Weights of a small transformer language model.
Architecture: LayerNorm before each block, learned positions, biases, tied embeddings.
MLP neurons of a small language model. Each row is named by its layer, matrix (up: input weights) and neuron, and shows model dimensions 16-207. Each number is 500 + 25 x the weight over its row's rms, rounded and kept within 0 to 999. Numbers have three digits each.
After each neuron's rows, "fires after" lists the tokens most often just before its 100 highest values on Wikipedia text that the model never trained on.

L5.up1:468473494551513493500489510483506486518519513485507481494492480531473482487487480516525477418558504494496525503541508465489475480457519493509532482474557506474514513497492471484444471511496486507542480502494495534492505498489523544510511526498484493453522516497486492500499541483497552493511485514512542566474531524545510508455497482527504548529487475528521523508501517514496474485559454492451484491478490449524467464472516476430512479496520493497496523494502524457520495498476524496506552455541498492495477487532516493532506504454495537498542481527462513530490496483466528477
fires after: " D", "g", " G", " b", "Q", "B"

L6.up585:492527489497520520466489495487494534445504488459499539523473483523465551408483474502525471473500470484484511509523520492539512525477509499507498532507477507519532513515492509457485535515504497455523483524503505498504484520517492512494496521513465495491522526490433514425528489548523484534522511538520515496526499501506521506445480472562461475515476523505425530464525467490491518509506493496457469516465487518496452483525477502475510510540532520450478514505487498491519506525480519531487526499498513508491485478481526510496529506493521530493517487504520497509537517510503514543
fires after: " 19", "20", " (19", "\n", "-", " He"

L6.up791:460450497511445491469486500478515512530527488480531501519487533492511520477527533449524492479501501502465496504526496533468516467540528514431503493485479535539485568455477485534493473512475510478488493516495518505510503521541491501493496484537483505514486468496521503489520515508462492480536529519478465489450524556541499498472508474478469508479504494474502496532502488471479465559526470512460474502501518491477488477470466484471469510513532491544530499484554516509518452510538520483500480477543487517467512507487495505504479470528477494523491513521533526513515501523485474454
fires after: " A", "s", " S", " a", " An", "A"

L6.up364:503483480491517518495523486507479510500518537484531494510501488476481535477553511482538511515515461543474491508487529515470533506470514525512519538497519492523504493475497471483495493508519496526490521500502509494492498497522497486490478468466490448460511536481470502493497526500509522496509529521500505552538481504502558497506500496523506484477502490513520556458487515521516509473502484548480471515494466440518503493492509493489469475489480486518494504537495478489581469483511489518491464466493508467517474529463495462546507460478417517553485499498521508498480511501512488455
fires after: " ", " \"", "\n", "s", "'"

L6.up881:499512532550510484464477508534509514525485510514489529524496479493482503485493495483521461488513474504471535538492486505508520444534515525507482478483504499505512528513510457464470457490477511517482507534507523532514487496510478509504456502505535521479501570468477531523489523484501463524474498528505538495469483518460457469467504508498497501523484504507486531470498516474504510478476493531468542489457506512455479525529496496531439486492532513474490539454465528516485492469521527503553505497500510545487481454483514499522477470523521496562521544462509505512492494543532509480
fires after: " Gu", "gu", "ri", "u", "an"

L5.up353:475494503512493498489516532484503485477484469499485538512472533531452487498488465498532523520548498520463539522462533512515503526518456492520497508520491509556516497520493472508477478525501496536515482503497543526484491504524521515515487556480446492478494515513488493474539467504483480539473520506503468478527517506525507517473490518519494459453458493425477527499483488473474542522527466488468508471515501569484470503482521495490499456516536499466504496500504567530495563535520520483477513497527530494536435490492502485522550504467475501493436502503452510527520494498500517508
fires after: "-", "\n", " La", "S", "l", " Al"

L5.up887:512470478529483502514448510487485478515524506501532539563502480483493509471475526477488439447510475466503503514511511500494498491513486496485512515508506477503493542516429493548506472483482470490501479487500503492525493526530507513529514469518485490510449533520474541467492521485492516497465535531518492567436506546498484488452508471471519537499514468464494530511451519470487479490497519524481505491509506498474509493470487460491509522489468472516485553522477534533456496501481492531538489483478537491521532541445536480526494466492512492515516513525477482526517479529499554528
fires after: " C", " V", " c", " cl", "c", "ly"

L5.up604:500544489459512512476496445453443484496487499498514506509511488488497503495466514460528453542513497516493512530514481549471520522506509497514504516517531526549528519557497472512486529519520539502481518493507510540487489527497503542477509522524473496476458516498498503477472470516491525464489565523486489514516488507475534473514483531501520525488490520469527541484490488507498505476513464505450517502481542424511493468506517527501463414487518495506513521542500491518457489522500500515477514486529489481536475501534503473567505501413481502507497469477514516524507517461509490503
fires after: "-", " re", "\n", " ("

L5.up25:500542449467520523476471526527471494510501488458506499499486554503464470482533518509538509492511493529490458547505489511490514500516472513461486540544547519515526545511489551509503505475469512539475512522494528514494498524513486510529510488480505437485466514485473473454515541486510458501511510507550447461529514534557517478518504481558523475489478500504527527475481491450480506533492500498472506521511495471535486455498491496476510494519488502513525531479525507506455508522516506498482487521496492528544510538469506457500492480475515496538473489521500465505503505489483477463
fires after: "-", " ", " un", " (", " S", "S"

L6.up861:500494476525505432495494496475490480505516476481488484525450530523494500499537477448543503501518462515500461574504511514535542515494493512518481491514484503503503484472518480476458528438500522500543495510492503508503523482478494502503509508477501480485487533503502559497443514540467516517493515517517451473549515517534542514464475476544484484495503485489460486464482488494463504524544478488485523484508501519442516498496550487499529502504480506463523521533553474467509531499537491509481498539528534504542456504543506533487516459454504512489512503493492476525520502459489494538
fires after: "\n", "c", " in", "-", " con"

L5.up795:524523465477505516501501539468452499470548509489544472548526478503496474498510515453551478512510502543511506499505512543473567491518486506562507532530492518523496506497514508524523499528481453512539502515503540477555506494487541483527487473517528480515530525497479502499476539550500499514509468512497489512503540514448496515532499475497462510475515493504503470548483495467451473541516521484482512484512467464524476510465518478489532494490515505485519540501494492491465455515508478488533483478465496531508517479526467475509505412495484429488479504493483471516543509469469516510
fires after: " c", " ex", " C", "c", " A"

L6.up100:492532472521488511515519510478509477490522506500527485540502530540455480493512524460502488507543510467533486467554520542487509485480475497472509536516494511516481508473482478512507516506521459498503472525495490463500493523496487522500489492511493476515534499471434497512481507487492522520528508504470459494497475525481544499467494503540506557467467482483492476485496529500450508517533463520493536508442510474515523504496478481480446432493481508510429498520519528522557482518487514538515483508514511530496496477502515532497570477506487494493529510497542488504512515495481502527
fires after: " I", " in", " In", " Ma", " Bu", " Ka"

L5.up264:493501518509472451464472491467469514542488517478512484476524454527494467470537511500522494505504510500494500574497508493502495469471477483489481467529502538510553521538452503526504489525480534498520515521502495495505499522528481487505502440473509461543443505512445520467529447474534492521491539538489527491520512516523498498499513467524504474465495523462465488500492503516491498499507481534463465488513486503563480535498566469493558495515492505496455517532497489504502489515536570516478463476495503469513480502492523465518473541478482477514478526546496489512493490469530481501
fires after: "ver", "ur", "s", "S", " An", "es"

L5.up179:532453486534497495475469539494483472519472489466494529522519482490523468477517509499552424514502502528477489475485463545513534488527545496487507495457556513479509448532474499506508503484462509517513524493507500512556496545508510493535475478524486524520462532474518505447529488485454555494494515504496462533441529469499455518494518515489500482511490454511452521531475523518481515540521550487457490497493540487465534526459492467501483500524517513491486520509491473524440512522543488486488512508466510494475495511483527483493509476489491492497480507494510511504553481476502512536
fires after: " c", " C", " comp", "c", " dis", " sp"

L6.up33:495496499490522513464506514477518521498529483481513520507514489465483513489487515495555487532530493503468487509508499487458544515537477516524507538529558479535494509524475471465490476506484516497486480509517502504503488508553547523488495546516470464466495519501499556486511528533477509511468553507537424514509523478543556511476517482509488484440449477484507466499462490493509475506520472548465523482490510473510502522481519495496515477482489511525499527532499508539526512527513486514469489504548457515511497468456492479487492446453467490530494527484515518517508492471470508500
fires after: " \"", "\n", "-", "==", "'"

L6.up763:513550489499496494483520483484489477480518496475527509511526503522472501484525494481531487517499481481489500550510461536504489481505482482504468547525542505505500523520509494510507458498496518503517525492498508512524521528503493513519509462490480490515490497501510521495444558529499493490466505521507513501505496534499468501513485471485493485481489515470471538493496506526470538466488490542473475459507506440489528544473526485453522456538466505512512514488510496490503471488559505498503545525516512514487491443522523441530473433476480519489496517533480490567515488461506519500
fires after: "\n", ".", " "

L6.up136:518526453503517497495490525530448501509481464524538494533497498500501470502513528485494497489537455529484481527482496504452527461505506488492483516523490524488488498528475502498508480462463471484500469517527478489511496510506550536522504549472533488510460484521514500524474529530459520485466489528498503566529527508493482510494520454517500499482473486496479459487502510463427515534499534505494502466451491507517556503488509486451512488479543489468505583546539524488472523515533491495525471510512539537514512503491514494507493497528470505482461456484499494507538498473476461522
fires after: "c", " c", "cc", " ex", " co", " re"

L6.up671:494509499477515548441470474495481488444504466476535521514546484525482528492549504509521501501511494495490523469543527534495510517475484488499488462533494541480442513542526548492474508481486487481476431508517499486501533514484462500459495533499479485479459506527468487503492494479506484502452504513525503461510512471494463500496527483537521459516465488509506487472503499519505514486514510501484533446464545458491480500504494500512497504564521482502526510504506470526478490516553549479497483478511564469520495498507558493472476525524525519543520521439507541499513481534502509465
fires after: "or", " con", "st", " U", " Vi", "ter"

L5.up762:498492471502533478519495458517448526451532507485541517541474530483508502449542526481565493489538509496500482553485528502470565511496504515510509503499530532527520543532438517499513491485467479503479522510489524519507466517487503500497502500507469480509487497475485486499501513531520476480475524529550421500501478506544531469483473498516452457509502565499549530477525526522469507505515509517476484502518537459497452461504488470503457458486502476486488499497491514531519504526479475516506526486487511502515520518487512490509500474465480540517536488504507499496486521475514473518
fires after: "-", " ", "s"

L6.up435:504501498485472498469479495500499493446467511472508496480512504522515472476534482498495470492500464512483496529475509543522522494488492503545497512492486542519516509539484442478521476534541519518504471536502496511514497541485482467497501465515490510481461523497462505488469486492545527503508512539480512549463464540497528530484535487479509518505510494495456461422508531527517453502515508496481507472440470503467531530520494479481523518513490505487434520479494522470499492502537490510554529486512499535493493501467484505519523486522502459546517548503522481504497505490510476512
fires after: " de", " Po", "ri", " Pri", "u", "l"

L5.up877:515518536454531492477534509497508480501501503462552495502474526547530472475505522503511497459579478524537465522494512513520498474492497496474504501507456495529505511507436458534510509495504520494460517512507510512508487508462474511492512486463485462478504474491465510496487568547487457548472484536510493496504480501477495527467516533508518445481472524512494474528506573493485536524509492478498494518496481521518501466486490467506433516506517554481472510511520509512541525493492505507495502510567523538493520481460520488497534464534473494494545531468541449513497495505519474521
fires after: "ra", "wa", "ba", " Ba", "a", " Da"

L6.up826:470538520490515473458480490517502485490509469518485481556506481507447507465555482469541493473502531487483462500487517495505516474468449513482493461510473515528507490522476521541489440507530517485530527545532513488548516515556462519515466517479475453504487550508494533492538495488513485486487496519473509511504465513492540532486493449511550468468483509463493492487494538468506517496499480526477493474473456534500480522507531500468478497530502504498479474476471536521581483491536556533516529495528558514496488510493517494520527531490473503472483514515483511509523491516490488490
fires after: "L", " Al", "an", "el", " Jan", "l"

L6.up160:489523500510510541483473488475500499515516520507527510555505513496476516459507519502513491465521532492532489484502509522485513486447476505476548491520475494480478488489471473483506497509516481483492447494529529506535476492558537559511493550536535502524498537477508519461547485498512507477507470531471499546444497523497553499478519472511468508506497505432533513516448536508499459504504447505480577468487513495486481519489499461503476468496486478519476493532495538507492490479516503531482534509501514524464527499496509482507551515484522505520495547477466483524559493536483488540
fires after: " E", " Ma", " P", "hi", " I", "m"

L6.up872:482465426488538510519483490503485485506487499501562545511539462515461510506506472530509503524503526478538502491505510494471569523510520473489494567538502505500447482519521523449525465500500444497457463499522502520462523546510535495551531493470501497466533506480488478494439494496490523491473513514520496522506531545533537523481506493517495458503491486503483521515507521492462502523497499487458550496475526495472499481459512530517491471514504497474506522456500493496510480490549503527513489473484459514489491464496538490494530499503481535537481509531496522498466510480489460466
fires after: " ex", " con", "p", " p", " P", " f"

L6.up289:530470485493529539437463500565498543471484499491506502493510500506487453489533506499531467449500480490514440516513477536485531517485544477461502492507549495532515513502487484518533497491484454508547535521536508502476495490510506517510510511480527520472509427483470480515489521522489500533506472521531504510491518548493492531474539475467509499543502490535480480455489493508506473461538512540488491503495464434559505451521536501458480473497524512485481502496484483473517499519481487508467529461518501499513477505547517499529506481509477498543495503514530499495513515470462516525
fires after: " b", " w", " W", " B", "W", "B"

L5.up558:484523484486510541441497543498490506520473512507458497487498521525509483479516496493525496483485510537491497528483477501513497477485510503452480505484458517499503541511485494477514494534516451511457485522466488514488496508533496527482491489525518526507516489509462481492511489523544511466513534531522444444506519493493453478509510442527496539465487541442455473514459475481487486516517480486522488507510491482508476505458514479485488509492564491542487515518504486537555512498524538498475469436511476514535478515501541492527552493465468513525498520517534477500500485532525481532
fires after: "E", "A", "I", " I", "re"

L6.up784:514482477479494538482481522504524511527508508430525489510540478533468474496517484479534476477502486489530512476493512546497494506508502473496543496535533522488489522471465514525475447566491462495518468516480497486512505547519545507502506478504510538480517502473523499440497513515497549522492480530501464500509549518499501507509531458525448499457460503460511466543482477550466507503516435510424472487501507474483508478488489479503507515496491498531497481518495513532509494585543494528512530473504485500466455498474497522509513495470499481501501531489474485521492472471489512480
fires after: " E", " O", " P", " C", " A", " U"

L6.up497:498541479444495453525506487540469500515517474504505526514531499470517512504520495532529484481513475533527459526531506513451498479504503503477494536464471512552521505521493491499506531492525491540464487501529501473547506541527515524519472504539451528491460551507488501479488514480483508490493531472482470450541512500491535511488485510525511468487514450472522536487504514496486500520540499476519509492505514461493492489494502467505487505519539492503530550472521495472487523530541518549486494490485499554473487477483465447569475458463481456481503489492472498505505486476460502507
fires after: " re", "en", " ", "re", " De"

L5.up165:517524469463542486469503511493469517496527464501520499528537498491547519508520475486501489504517496481448485524517510539495547495509528457474507531471494516506516482492524568501496480485468512497480458511483526564508492515512519512493488510509522494510478489510515468469493504471466509458475531516506499448492540498492542454511546471485497512538455499454511521464479498512491521492493480475510474479499545440463456472480493512470509468514508572468469488526482488510503497544528494520495478476514520479511535487473556461546473528481501543514483506515506495513502489491489472493
fires after: " co", " re", " with", " w", " Se", " se"

L5.up593:506489459456540467529465475557480505490498493492529502515535510502495489484516511513485449456548469521505506530531489536500497474468537467445535507512512520510482482507465505494529485493529460507504509511480505528521513482508510515519505484530528457510487474477522521520513491516524540511523455531526529445544509476473520506493503484498487468525513525473531518507459522513477506486566487487536507486519523440491460510522516463507521487523518537440463477490510444513495529518503500504448481476450517485533518496491528484504541544500536509523535532505484510518523515497489494517
fires after: " w", " W", " M", " Bro", " Se", " E"

L6.up447:483521485491502535518487507482482488554489469495478514523554484608504455482503492498486502508511509516480530504514489520518516472488482483490498497503459550493483511486510533460501523494506506482460484542542518510504527507503459516524495477489480492487485517500489504489516544495491468440502484519548477508482534497456493582501505510547495541481472516471503458522499538483495494500500485469495494454479504480445502484472512479475478522489461501524458520458504460534509535490527517455491490491501526539500515491505541524497480535503519502492492462484522527512502498531492521502
fires after: "it", "st", " con", "gre", "ef", "ve"

L6.up566:532429478547487463523506500487505483531509487490507493519535491491502485483509527468514477490566503498471508506524537521450478463481471515492505533530553503533466506502468524516500515526484496508482504503512534490526554539497509490525500478486511521508473538502508475481519534493459497540460463481499520513489553498508565491459520495490472526486495492462501505467508500531487492574517525496503487496474473467501506507465490444471481473487471520535487558523490505480482473507536464505533522522501528522518504488487486475496478504463482449476442501469496527557493502502476501494
fires after: " c", " the", " of", "c", ":", ","

L5.up284:532468482531495522440494488478492470539513493493527474505521513507526487467512479502491485512483509486528474467537438537521530512516528485461509516532510498495476513520494472445487505509462528511501458513503467506504489532521488498479485485500522501540467464518514492524491488475450558504500492501543531452509516538544568537506491508527513542451493465448488491508511482521468478473502524484480490442478506441499503473478526520504523501498486511529494541523494499524502483525480526497512507532555514482479522516507526472507458526519496522520458512473546481499495496516476501471
fires after: " the", " di", "er", "qua", " b"

L6.up428:466508532490480492495502482521464491531465480506540534484509495511456469504491457492524454535494503536502522486515483489545524497514499477510509487514479514501510520533473472510456512536444493493523487504524508497546474523483510530500488472517465538487465546516478480524505509507520535494505531507503517492483507472501496514501532526516477476483461496487462486497488492535512486527534506516499498477489526498443474514465495497441506525537476528497463494466502508543498481501527534453516544477492553509471500524445498473530522523510443539481519562496461510516455479487507574526
fires after: "re", " St", " Pe", "le", "D", "."

L5.up201:470556449507527481514516479489502519498503535530498513531498507484492536475515494459505513423480474519512525517513476504468497495530478501471485524494490504531474531517505464532507495507480503487478502540479504498482488536516496483514491461541514506514499537504474496498504490494519526461487519521468497502502497518501514497483479462516504533470463561459519490474467495519490450492508441492494495467511507498493498459516436466469456462469504503537499556508513545503567493539496496468501495509533488572552461500487485502522496498499511453548539511515502491513479491537513507463
fires after: " E", " I", "A", "e", " A", "li"

L5.up597:479477496506511495533492501498544494481518480495519559530472512506483505472496521497547529450551476502497507518502530511515533507503446486513491518498484487484513466518489447464476535496488495499509475508507551518512500523516501521541499547498469436487502432492498513490534506533493468544487479511496492507516531469536546510483488514522521525494424479459477503452507543479467521490499477517433512478482492504516475510510509481474491480489501509429462568448557531480555548502515513516486530531513518526530469453479520500513527479488483498481508459519481496507521487540480525476
fires after: "-", "\n", " C", " G"

L6.up748:500492471506502503516480493470465533530517501523487519572525473520475481449501540460492485499534545488496471506507484534471478488503464504491527482557517513485486506480509489503508511505549508517460497495530549481484487503534519518533472531490466485509487506510509511403503544504511490546478540496504491444506513502518504480518554490535504462493511461491505522493479534483457492536503468472489526482502465488493519493527515459539528463504500488486505507494523473482494501560513527526523483509498510551449504524520474482488495519459520487486499495510459543508497515480479441490
fires after: " ex", "en", " ", "s", " An", " an"

L5.up715:474476487510488503490507500483500451536512505465511497501585497506492525512504519478539497458546478538545517563490524580468505480505491470514492506528541531514499496517493517498496525478523497480535489504495496513468528530494507501493511453530501462513445507500469502507518491506488496491519464489521518527495514530539492484506532495512468470545517492487528474474508580520512517507513455478476475496523500478488502488471518496505515525548523514498520483499526439515466469518557495483479461477446517486489496488441520480501457515474490494526504528508480496506523491521487500463
fires after: " ex", "s", " ", " be", " un", " f"

L5.up424:531555499478513480483492509468463503499526523501521483477526504480498523471489516448504448527513507506491490544500497552470521511532482525485508513533534476514512464554509500545493480531498500516475523490508526519519474505499525522472507488472500503525455533476478504455491519550475479489533555528481478468485560479495483497527500503499487499467473477517464569499489508518494525497489468518484483507529489429505477517499498501491484428468509523523508564489501528523507486493542491525530493474530524479508468480513563485533475462477505489515517504489529511526462504479462450492
fires after: " ", " re", "\n", "-", "==", "en"

L6.up396:479565455463503501501470460519464512522530515498502507507514523479470534478543539467492478490521491525473510519537544514464525498500487492485503497545521492505518530542524498537545511470501479479502496528486573512520517500495454541492478508509537507509496495491496504457508526454505476481518512497517512512548498477443495497488491494536522526510500471516509552500511513490505475535528482455498522501453483467499509543506510479507519479495508498468512496464489494506512507528522503535488467477487585553495478451516475515553457505470500518484490483506500484499484489503479469502
fires after: " ", " con", "en", "f"

L6.up803:496480456527492505498477504494472478493508489478530495493504470543484481515511493509495498458511506485524538545472501523511535525500510499510467501486510545522504502521531522495516461494435501468531442513509492498468461500536479546508500521522487467508470491483515463502493480496466547520494521490495485501528529496494495465540463502479489490521508505466522518494505574523482487487513457476508518491483507471460545528473564493509533506536503535462474487494501477502459513540518514488507512480467556474494471483445507459484519516488465530536508543480508537502497486465451472453
fires after: " ex", " part", " w", " We", " p", "s"

L5.up98:488502510548526503526521501510487537483480528497540528492517510516471487458506500509489494503491533515499487497548445499513501461464495466498475494503479487494529514467455500474505565511488486470497511523503504501534492491552465498495517500482490491542491493517453529464498473468560533529509458512527460477477486536518483518479522525505496479510494486506457481520507502512430551567533550504503459510510484538516508463492513457498509489506492552465451496475472524530520536517534505497456498475484510502475524480471492490502526480518492532499508542490488510505477474501524487532
fires after: "s", " Pe", "es", "pe", "re", "te"

L5.up749:540452486538486529465499529509451513446529489492534529504481473485500506444508491527543471520501503516468491498516542532519539504518522509547494560516497521458483545479508493507514501515472458488494500502486541501496504493487530507477511472487500495515501531501493530469509491525519510497536500521474488480486551491457513507476547497474493501538507526476446534499465465475504488523495512505468499505497517474484482537505497460468509485482524499481502564513481504460428514521489488521504509521530484493519475454478497495468530507485505461480474485489501537533553510520492510514
fires after: " C", " c", "C", "c", "ur", "oc"

L5.up397:488513485530529462478506503496496500497520452480487564550511498494540520484475490443490467432512489518509470554521491545447520502512483503513516510492468485537495474507483525537477480504442484548547474496490534489524507524488470538583511493515493466529513482483484482470521498486529531521498454485514512557506523481468486530481522490499498499560494489478492521497490517479488504464539470479509475519480494466507457510498530446511508488445480515480491524513491496495508515473550517488465499467491542526483499508520486490529501500505491493505517473489462476523497503520501525517
fires after: " V", "P", "G", " W", "J", " sp"

L5.up451:501488452488530454484512516517472471483463504465498518517485534516509482496542482482543494480510477513471494536485418523516468519515470499479508500537518534539504508480455515499516496513491562519490527488508542525518511520517506502538485490479509492482507501522491515493494533551517516524467491489491453493513486514541486522487468477521508442490474530487529504485523508474495521497513470569449486472536461483536470477495497474500513500500484457477507543526493525488528519509483496483493500488504455527517513526551499507507510466490461476534497456543498480501481492486492457481
fires after: "-", " ", " (", "S", " S", " dis"

L6.up406:476483441524522467491536548482463504492466528489483533535506520514482475456490504457472490447515526514511525514508491498464503508474470480470480543479518520559507526476452492468512553519466462526506518524482546500492525529491462503530510493532458469510518447483471495465497490508536504458486460503478476539479523527500509505415495529521512481498494497470501519527485512504493499485505472499488504510527530484489511480478517463486487462504492498455496480478489501482505503504496489524559512482492544497545499514528505499514521515458528473502502476531511470538454491521538495531
fires after: " H", " L", " W", " V", "H"

L6.up828:463518503511541470494480502485495476527493500499501500522488542536493493498518520494549439528496543471522485507510527496498471508452494507514503494504515525491472510473517525519474457499465462476484507541505504495539538513522474524504483499475528533547517484495522498505502522491469468537531531523497501508530513519469540502441463499505518523508452545503496482476498493481508459487520507493488521501487490455477471535501513503542513503503504503513481534455559405536493422506482502530522524500503549506509486470471492455545531529480489496535520502489492505511473519490461487527
fires after: " ", " the", " con", " 19", " in", " F"

L5.up814:503506477461521491484502543547511506507524485453496508501545491491462502469530496502484434443493469494549486500540474546453518499494536470489495504482513509520473488505487485534504517547478475528538508531502538525502521508542522505541476503473517524499494482504478478447495499474472497520526483516508480548490534557551520512473506502527504527544462485510459509518506481502461505522542494513489476515508489506533529504489500495498518480486504503502485491497462459480445556568517498516478478461484529504490465476498515536523493500469486449516488523507485458513509464492489518513
fires after: " G", "cc", " P", " C", " V"

L5.up10:483501440477509475508487494511475499478515487493517527459506492514476512487495514473505506460475539509490513523520482503483513513525558435524469501538497511511493496468514494508506520464487493487491477512515478508467496522543491512506486483482535469512475509485497506515497510490523511503489492529504498508516548530500519514486511524478480474455498530516519514506518485502524505480524494498517489477485511419447502545480526498505495507497477495490468540483574401478522474503495479503502510523474540505504504427451518461518509494534523498527530540495509526548493491497521489489
fires after: " in", " In", " ", " |", "In"

L5.up828:467457473496473512506486523520500506537493486496557498531511471489490456474516504490517471523509518519474505508529487528506504503516526483456498488484510483511547490476500466485493498500461442493532517504503526531506501503532470527508495466530486508510483526492520510453506552500458509517495478508490518548478519516532513562476502509439506501511505529506490533506487511505461487499544535474499495462502482458530535501506525494489502532527499522462483543495507462485465518538549477501501480519512515551528504501544494498529472467478449452552451469472514488502503508504459506534
fires after: " ", " comp", " C", " d", " f"

L6.up107:476520487482487481485503549456496525521511500504509483481494502540511498452522479500475534505499473519464453508532555489555535433466484504490465525508477526481514508523476515523440445489482473489512511539519518503530485584491564510480489474513511473466488527491507563457480520509507476498497484495474503535537519517482519485475527513460517472477514492483483488488496481478472504495532490496510516489459472512487506520507520473506499526501506500507464538544535521486479492507493503510498499501538540494558477433497516519518509458506525487494491509498542488540534515530534517535
fires after: " 19", ",", " 18", " United", " New"

L6.up644:476487457493506483510516503490508499574533486519497517484504518512506504488512482495500550483543513521484500479550499506512549460458501473516489517510499490478508479493472526495471466505486440498495512492512507522529492510483541532499429475498524449522475557470508544491497497498480466517488507538482468502488503531520504503490503502510520504446495522506496489546468533502476504495535483480503517510483502509537474502519505471527502470485513508463430518509483496501490528538486473494490501483551526487503467469501540479499501442502514514588457498478534486516473488525512507480
fires after: ",", "n", " of", " South", " United", " O"

L6.up109:524527461462490498509472443445518478534492494517539480527498509499516484489503482453468520489489543522483518503498543529530468475502506500491518454520473572509507518505514524503508506522510481537493438510542476524476525533468488528511487460511509472513456497500478476470517515493500491530460539513493476416525511504483507484538512523524473544453503509518515502465506520512526493526504479431527514497479500487522545480502546479504496513495451484528475543516499448540512491510464513474521454498516505523501502461493508498496476517486506457538478536497517514524513496482463478494
fires after: "it", " de", " event", " was", " con", " In"

L5.up217:496514502483524535519474484485487504490496486490488556489534541490501494483473500472492495528509508533461512507555478514517542504501493492473487497467532481484532497502472481492487538508475513519469490487521467497470485530518497520513481496492477484478510457484470527462531515509520503483478523544526474503528501465482540523511488493521506494508520449507480461482474475496492517488526446554476503515532472514490522547495506473537479431520507496471455488482513532520513527527461528489476497476482526503506492435473472474544486479490508510529537531477514517509514487529524510538
fires after: "re", "fe", "gre", "cle", "pe", "te"

L5.up220:463504539497499490485487522496485507521483478485455515527521480529478518491491456536496462476522494512494512519546494493520481459551527516459536520511473498540485469504500501500481498494497507508514486509498511526494519508506486465520495479525493471526480523516472511487482529545525493484489501520494476537486512539471494478447498524481499465521469529502497474485477509532522497475487490578483492509496496516509477516481495500480432466499509496497475499514474535580496474479499523510537464481551503512507488495490505492532503494513478490498492446493495480529530506580543538534
fires after: " Gu", "gu", "H"

L5.up130:473451439506520461537468500472473486481551521499561528524491518502515512469527476439523460489519491536510541488478455555529506502470509518484504495497520501495493486486476515448484526540489500525472516479501530489528498495511498564486488488497485460523480499492497514475510475541475507494500503547506507504454565505499508480514502507513504503488512529491498524491542576493490517495504535479501514508469504470487464507442499463460496505490484505491492537441518485500475507494498503497511470503503529469525474493477555477496472473487483518514530492504531512517494505469467457480
fires after: " ", " p", "-", " P", ":"

L6.up173:501542496510489509533481489502488493535463483470533519489521504496500477479481469517476498494526521503515477475518450477465463467510505475508520520503524460533513482519482476461506522548492509509528473517502522484562513544582517548525499466527539522480515515477500475447484510487486531475510502520470502513470512539505490481463496473544506491533506483457521534493448471480517460491492472456503500495448506474533492483473475485486537505511523507492487482510503455541470511485549514502495521520502517535508455491499494544558508471484474484509460527511477486549528493497471523507
fires after: " p", " G", " P", " sign", " V", "P"

L5.up344:472514465547526524472490507524465459483523497492510499566515514487511530511475456481498525484521483539473491491550502511470545455554519441531514511508440545517488524500505506495481529519504525495504458520481509477492528525511501515526521479542481487469491521515491477519518476462490508410512478491501505487530523501497524502487562466507493534482494491422480453507545469512498490526484460477521482497501542490459518496488485493515508449507528509487519475512470483535506452524494535487501486513507502519555496461474487475494474519516520508481501510443507488510512506495531508519
fires after: "re", "le", " se", " do", " Se", " be"

L5.up88:512515489446539489508450478512457506518516487474459486522518547501440488483521484481533498521513514499508524575491529507522505470490498489478520481523490513504470541480487555463483464481500478498468498536500503553482516514526476526484502530466565530492506503455512494468489541502530504529527477506532502487499535531510506497506481490484551511518503533532523509458516477504493513479480487531513532485459453460531473505487495498490487509518508525533503476516544468515467504504491510499555439492500545495518481493554527526537521507486500467550495497480534482504506506499508444510
fires after: " ", " in", "f", " re", " over"